From a checkpoint of a small transformer trained on Wikipedia.
Training: a variant of Muon for these matrices, 7345 steps.
MLP neurons of a small language model. Each row is named by its layer, matrix (gate and up: input weights) and neuron, and shows model dimensions 0-95. Each number is 128 + 32 x the weight over its row's rms, rounded and kept within 0 to 255. A neuron's up and down rows have the sign that makes its largest values positive.
A block is one neuron, or neurons of one layer that tend to fire together. After each block is what it responds to, as a language model described it from the Wikipedia text at the highest values.

L5.gate12 [127 132 107 145  55 155 141  90 169 121  78 123 121 136 136  97  79 135 129 133 106 110 154 133 128 143 144  94 145 114 152  98  97 111 102 130  97  93 149  89 139  39 119  41 153  89 114 196  93 180 158 156 145  95 132 117 124 123 149  95 168 141 131 131 167 100 160 174 159 128 131 103 176 140  80 127 143 114 114 150 126 104 131  98  95 177 149 189 148 125 105  65 177 118 144 122]
L5.up12 [139 161 129 127 216 149 109  60 200  81 184 133 138 123 131 135 137 140 163 122 116 109 101 148 107 114 101 141 153 157 141 137 134 165  66 168 133 142 139 135 194 125 175 131  98 109 162 132  96 159 214 137 127 154 104 103 154 231 128 118 156 142 176  80 107 177 108  70 110 171 132  73  68 196 140  99 160 137  79 109 110 156 152 118 132 124 166 204 119 140 156 109  99 110 153 139]
L5.gate14 [103 166  58 138 159 142 122 139 183 139 109 129  63 112 141 125 175 145 120 154 121 101 107 149 107 103 190  87  61 150 126 144 163  97 128 147  88 129 136 128 129 140 132 126 205 178 129  82 113  92 141  97 118 167 100 144 114 168 152 131 157 156 112 118 182 121 138  79  85 141 127 103  65 102 115 158 158 119 127 139 124  98 118 126 142 109 155 163  96 170 132  78 135 126  98  73]
L5.up14 [161 133 134 147 118 139 141 157 138 155  96 154 140 135 123 178 134 202 115 132 116  77 131 192 134  87  67 177 184 113 183 101 132  80  73 114 144 132 110  57 139 133  94 171 149  99 141 139 137 136 101 156 131 117 141 140 128 149 140  74 139  66 112 174 143  76 172 115 146  73  88 130 162 127 144 152 143  91 108 116 130 124 142 105 169 113  88 190 192 126  68 142 190 168 132 178]
L5.gate204 [125 170  88 151 128 146 161 116 157 163  92 120 100 124 173  58 159 112 110 125 126 134 175 144 106 115 152 116 139  96 147 119  75  65 163 139 162 101 141 176 156  85 173 103 104 170  80 172 136 127 193 171 148 149 107 114 120  96 147 132 152 109  83 114 134 158 125 157 168 102 124  85 138 162 139 171 156 126 113 161 206 140 153 164  93 133  95 105 128 100 115 144 110 120 107 159]
L5.up204 [134 135 132 136 122 112 108 196 190 132  96  98 132 153 151 104 144 125 119 106 148  82 144 201 166 123 118  82 131  94  98 163  95  89 146  98 129  98 121 116 111 152 167 121 142 164 132 164 136 145 152 142 153 158 152 122 137  65 188 105 162 130 105  98 144 140  51 221 193 111 211 169  80 136 102 154 168 138 140 139 140 144 190 112  72  74 148 116 117 145  93  70 102 139 108 161]
L5.gate351 [ 66 169 146 159 140 189  99 112 119  87  94  67 114 120 134 131 160 121 146 128 138 114 169 121 130 149  95 113 120 134 122 159  87 146  59 146 117 119 138  90 147 129  87 193 172 122 135 106 149 104 167 191 114 148  70 132 167 145  80  67 130 151  98 174 135 116 176  66 160 137  72 116 111 105 148  78 145 130 109 149 141 136 153 148 121 124 138 116 152 116 170 145 153 105 144 130]
L5.up351 [121 152  71 164 135  92  72 129 173 105  96 142 142 179 112  99 165 121  70 159  88  91 133 141 129 179  81  88 165 151 130 123 147  50 118 119 155 113 174 119 150 115 178 138 163 152 130 152 127  90 179 201 158  84  90 119 149 144 121  91 122 132  69 148 200  86 118 138 120 147 141 119 144  96  97 109 109 101 235 157  91 160 137 130  93 157 150 147 139 141 150  60  79 129  88 148]
L5.gate356 [ 91 155 125 106 112 172  81 111 138 135  84 153 185 102 115 139 208 130  93  74 112 109 160 165 149 154 128 123 205 138 153 174 185  23 133 154 108 119 133 156 114  72 119 150 137 146 154  70 117 151 125 125 128 192 103 169 155  42 107  99 100 177  95 159 148 109 116 151  96 154 145  66  85 149  76 152 112 131 166 140 138  99  84 131 132  76 124 187 148  99  82 101 116 135 139 123]
L5.up356 [159 133 187  99 191 116 100 114 185 143 168  98 113 158 168 195 162 164 131 151 152 153 171 155 127 154 110 112 198 114 123 165 140  22  99 110 127 126 131  98 133 144 144 128 128 113 153 159 118  95 100 133 143  93 137 131 127 139 151 164  98 108 119 125 100 117 112 176 209 104 158 137 137 119 168 167  81  81 134 121 107 113 138  82 150  54 151 125 117 131 120 133 121 153 179 161]
L5.gate464 [ 51 122  65 119 126 100 152 162 145 113 166  57 148 125 157 165 130 101 130 118 122 140 144 150 123 115 127  96 143 161 154 103 117 171 146 125 140 141 131 182  68 161  46 140 170 151 135 119 114 110  76 182 112 142 131 160 157 135 163 119 119  91 161  62 119 160 142 127 142  70 106 155  90  72 115 124  87 160 136 152 177 160 116 196  91 121 154 112 124 122 133 133 105 138  96 102]
L5.up464 [119  80 205 148 130 164 142 144 138  88 167 165 125  95  91 167 146 100 137 134 125  66 130 168 120 164  74  96 118  90 139 124 116 117 115 123 136 126 126 126 103 116 107  86 114  72 145 138 117 130 151 143 131 153 168 106 150 174 156 120 156 108 161 166 158 104 123 109 156 165 179 149 157 146 117 108 145 141 187 140 134 117 142 154 127 132 138 140 141 122 136 131 122 199 170 111]
L5.gate562 [ 89 129 115 142 151  85 100 108 120 193 178  85  73 175 186  92 166 104 175 168 101 116 134 146 123 122 176 143 136  59  92 112 138  93 105 159 170 159 129 120 103 130  76 169 118 140 113  59  85 104 125 125 127 118 148 168 120 179 118   0 134 168  99 130 120 116  85  83 104 183 137 115 135 133 134 123 136 142 202 124 111 120 128 106 164 180 106 168 236 145 141 163 158 107 148 141]
L5.up562 [161 215 114 185 131  83  89 141 150 117 173 118  79 120 124 118 127  77 136 188 150 136 119 163 112 176 128 102 139  97 134 144 122 115  81 142 115 100 129 115 110 185 148 157 152  42  57  63 177  78 113 111 158 140 115 124 174 124 112 121 132 153 130 172  93 194 124 139  80 144  94 101 142 108 156  80 106 175 100 144 129 171 161  74  78 160 113 136 113 143 132 143 134 145 116 106]
L5.gate617 [121 167 138 162 205  88 122 137 134 197 133 125 140 140 122 152 108 172 143 124  93 153  99  91 130 147 178  94 149  96 115 203 163 177 172 110  55 153 135 107 189  83 147 149 203 141 193 139 104 138  70  95 122 103  96 124 151 144 108 131 174 191 156 120 143  93  92 133 112  91  29 130 120 100  53 116 155 113 109 109 111 130 133  66 220 148 104 133 152  89 109 117 146 165 143 128]
L5.up617 [151 154 186  81 144 101 117 205 131 102 110 114 142 116 135 194 132 125 133  90 116 113 161 143 119 117 115 143 109 140 157 104 117 148 163  95  75 123 118 165  91  69 100 135 122 135 153 118  81 148 128 110 117 165 190 116 121 162 126 110 159  85 174  79 166 211 138 174 131  98 119 134 147 171  91  91 133 130  94 114 188 123 126 117 107 102 134  97 126  62 146 161 131 148 140 114]
Description: First-name / genus endings

L4.gate264 [119  63 100 159 103 148 112 130  85 118  98  78  96 168 120  99 166 201 129 101 124  62 148 125 108 103 158 123 142 137 154 143 125 182 111 132 154 179 179  75 124 174  85 106 163 142 142 150 113 127  97 159 102 138  84 136 154 191  73 114 216 139  98 146 150 101 141 108 178 101 133  93 135 153 126 148 146 145 141 154 106 133 159 137 110 119 184 127 113 129 141 105 155 111 148 144]
L4.up264 [102 150  84 162 185 154  89 115 107 119 122  73  70 170  29 160 152 187  87 116 117  92 165 202 118  87 122  68 163  69 130 157 140 206 101 122 153 133 125 114 143 152 129 205 184 140  82 120 153 110 126 167 121 127 108 139 183 140 109 135 156 161  94 150 161 103 155  43 132 149 100 125 118 150 129 118 115  81 162 107  66 105 175 137 132 106 104 117 155 136 168  87 129 148 165 155]
Description: Given-name endings

L5.gate109 [ 99 122  94 125 118 148  81 145 130  85  81 130  94 138 147 155 155 105 110 116 200 114 134 122 120 106 114  67 153 172  90 110 147 110 122 107  95  76 126 139 174 106 142 153 114 160 107  75 124 143 105  83 138 145 112 152  80 158 119 113 106  72 138 171 177  82 164 199 175  74 191  90 162 139 115 119 138  84 103 133 114 120 125 134 150 166 146  95 123 111 146 177 148 140 154 109]
L5.up109 [113 130  79 220 188  61 132 116 143 111  97 185 146 126 157 138 189 109  89 139 139  75  95 124 107 147 100 123 140 115  94 154 119 100 163 152  74  69 141 115 174 125 129 168  84 150  97 115 133 118 173 142  70 142  76 157 106 113  89 174 108  97 125 103  55 122 117 138 133  98 130 152 163 135 119 118 141 120 145 159 159 126  54 105 114  99 118 150 167 156 138 164 127 113 156 144]
L5.gate159 [142 146  99 139  70  90 128  94 159 180 155 124  75  96 173 152 123  77 101 153 192 146  90  71 138 160 113 109 143 149 104  97  62 152 125 149 108 100 119 140 124 125 128 168 181 166 142  95  81 123 135 154 154  46 104 121  92 162 150  57 146 104 181 120 108 106 115 153 119 112 135 116  85 115 104 168 119 169  96 165 131 127  83 107 122 162 101 138 113 129 147 174 151 153 151  82]
L5.up159 [ 91 121 157 143 142 164 135 143 116 139 111 143 117 115 127 202 134  82 114 134 141 159 129  96 112 177 168  86 122 115 105 170 105  80 166 153 100 199 159  80 150 149 182 175 152 131 144 145  94 144 105 126 140  71  99 126  86  82  52  70 205 119 138 100  52 122 169 122 117  99  85 139 136  91 172 103 199  87  76 129 168  83 128 152 131 127 190 124 110 113 155 117 188 215 143 135]
L5.gate161 [ 76 166 115 175 129 136 121 148 148 128 171  97 126 126  95 123 163 101 102 100 170 146 116 115 102 141  98  82  81  74  61 139 126  53 131  52 137 166 100 105 158  95 134 131 146 177  99  79 129 116 110 129 142 193  79  89 135 122 148 118 143 114 168  72 141 111 162  98  93 147 165 128 136 152 131 127 110 125 116 181 109  93 120 160 106 162 138 128 111 110 128 135  87 135  15 167]
L5.up161 [ 69 131  92 137 124 130 146  72 139 160 146 157 173 156 141 110  44  68 137 114 129 157 110 122 192 104 108 142 142  85 133 148 126  81 149 148 174  86  79 114 118 116 135 119 122 135 131 131  96 125 145 156 155 149  72  90 138 187 140 156 106 115 111  95 113 130 105 120 136 161 117 132 104 137 101  88 167 129 165 139 149 163 104 114 127 149  99 133 124 119 165 121 117 106 113 152]
L5.gate251 [110  89  99 158  94 132 141 170  42  91 116  81 145 117  81 128 159  84 157  93 168  80 148 128 136 115 178 132 150 131 124 126  70 132 139 152 111 119 125 113  93 123 173 111  95  99 165 125 160 134 123 129 197  80 141  81 141 100 119 138 139 113 118  58  95  84 150 181 121 129 137  84 102 122 115 118 176 196 162 138 117 164 127 131 138 105  79 107 131 123  93 117 111 143 159  80]
L5.up251 [144 115 123  80 142 152 148  83 183 146 132  69 121  85 156 143  57  68 164 118 139 105 182 183 105 147  89 131 202 113  71 174 114 120  97 157 150 137 133 112 105  72  86 169 113 132 112 107 116  80 100 122 141 192 121  82 121 162 116  99 125 159 103 152 155 108 163 139 119 157  63 121 137 138 129 133 132 213 112 129 135 103 164 122 122  61  75 137 165 136  61 111 119 118 150 135]
L5.gate272 [110 134 117 167 136 120 152  44  96 116  96 170 109 150 162 132 137 110  97 117 128 104  95  87 148  74 126 125 116 131  41  92 128 124 160  87 129 118  70  62 109 132 181  68  97  80 123 121 111 167 152 135 165 100  78 169 175 129 123 116 153 144  80 199 119 106 119 165 122 147 148 135 135  87 116  90 101 132 117 161 121 110 129 136 128 189 105 137  98 126 157 174 130 167 137 184]
L5.up272 [134 166 126 123 147 113 104 139 152 174 120 111 121 173 123 160 180 110  92 173 183 129 123 101 136 125 103  98  87 177  84 130  52 142  96 136  98 154 133 110  78 121 158 158 118  75 161 115 105 131 212  98 136 149 124 201  58 182  81 166 139  85 166 161 157 117 166  88 113 180  91 159 107 136  81 109 184  93 161 147 131 122 197 138  90  82  69 138 149 135 131  97 153  88 142 117]
L5.gate314 [ 87 143 143 130 123  99 129 111 120 150 161  94 170  83 171 115 165 103 107 123 130 123 109 140 108 181 108 146 194 162  63  94 161 133 130 173 142 104 122 153 144 126  81 128  63 152 126 113 152  71 129 121 114 129 145  95 134 122 137 104 130 133 180 172 140 105  96  55 126  95 143 107  96  69 130 103 145 167 187 160 121 119 152 105 170  92 174 125 107 133 117 151  82  78 123 137]
L5.up314 [103  84 163 131  91 138 151 129  75 115 109 153  86 138  66 137 106 142 175 131  52 136 153 126 128 151 166  63 118 111 161 164 145  99 148 142  77 116 100 110 150 103  98 171 124 158  97 109  69 185 109 143 140 152 133 174 105 147 174 156 160 131 161 130 116 131  80 161  98 125 106 132 123  69 137 151 184 177 123 140 135 138 126 113 137  67  82 106  63 163 115 112 161 168 137 169]
L5.gate401 [ 66 158 125 138 100 131  87 143 128 132 170 100 156 156 121 165  82  73 104 156 143 110 118 102 187 108  75 151 107 140 103 102 108 123  61 159 114 155 117 133 153 147 104 136 145 212  83 118  92 132 151 148 169 152 153 156 145 150 107  70  86  90  96 114  71 120 161 100 116  80 129  48  66  98 139 152 112 150 113  98 117 116 127 114 129 187 103 133 118 142  70 118 140  85 138 141]
L5.up401 [126  78 135 120 131  64 157 137 143  94  87 118  94  60 142 135 128 106 170  75 135 178 153 132 155 146 116 116 116 151 113 104 160 116 146 126  34 132  98 115 111 165 171 191 137 132 161 126  94 130 198 125 137 104 127 103  94 154 135 139 139 155 132 129 107 142  65 132 108 120 177 104 158 142  49 167 164 115 156 108 127  98 135 156  44 137 111 120 142 109 100 110 111 145 159 103]
L5.gate559 [ 75 109 124 151  95 160  48 149 143 148 133 128  94 124 117 140 145  77 189 148 131  75  94 110 135 195 114  77 116 129 112 138 143 146  50 136 104  86 114 111 143 137 106 139 137 119 106 101  98 106 180  52 226 108 154 111  95 134 131  99 128 180 110 165 128 146 103 143 116 134 149  98 115 119 108 144 160 168 106  95 140 158 121 143 142  48  57 194 129 107  75 133 159 161 158 122]
L5.up559 [203 149 167 138  66  66 169 185 106  83 117 139 177 154 138 127 106  97 157  73 138 255  71 134 155 140 101  37 108 133 126 143 164 140  98 121  73 118 169 107 123 111  94 114 142 112 105 145 108 108 144  88 130 215 116 134  70 108 158 142 144 136 134 183 134 114  61 119 139 118 162  68 125 120 103  99 125 138 112 117 130 161 152 186  95 133 122 141 124 129 114 143 125 133 139 169]
Description: Table header line end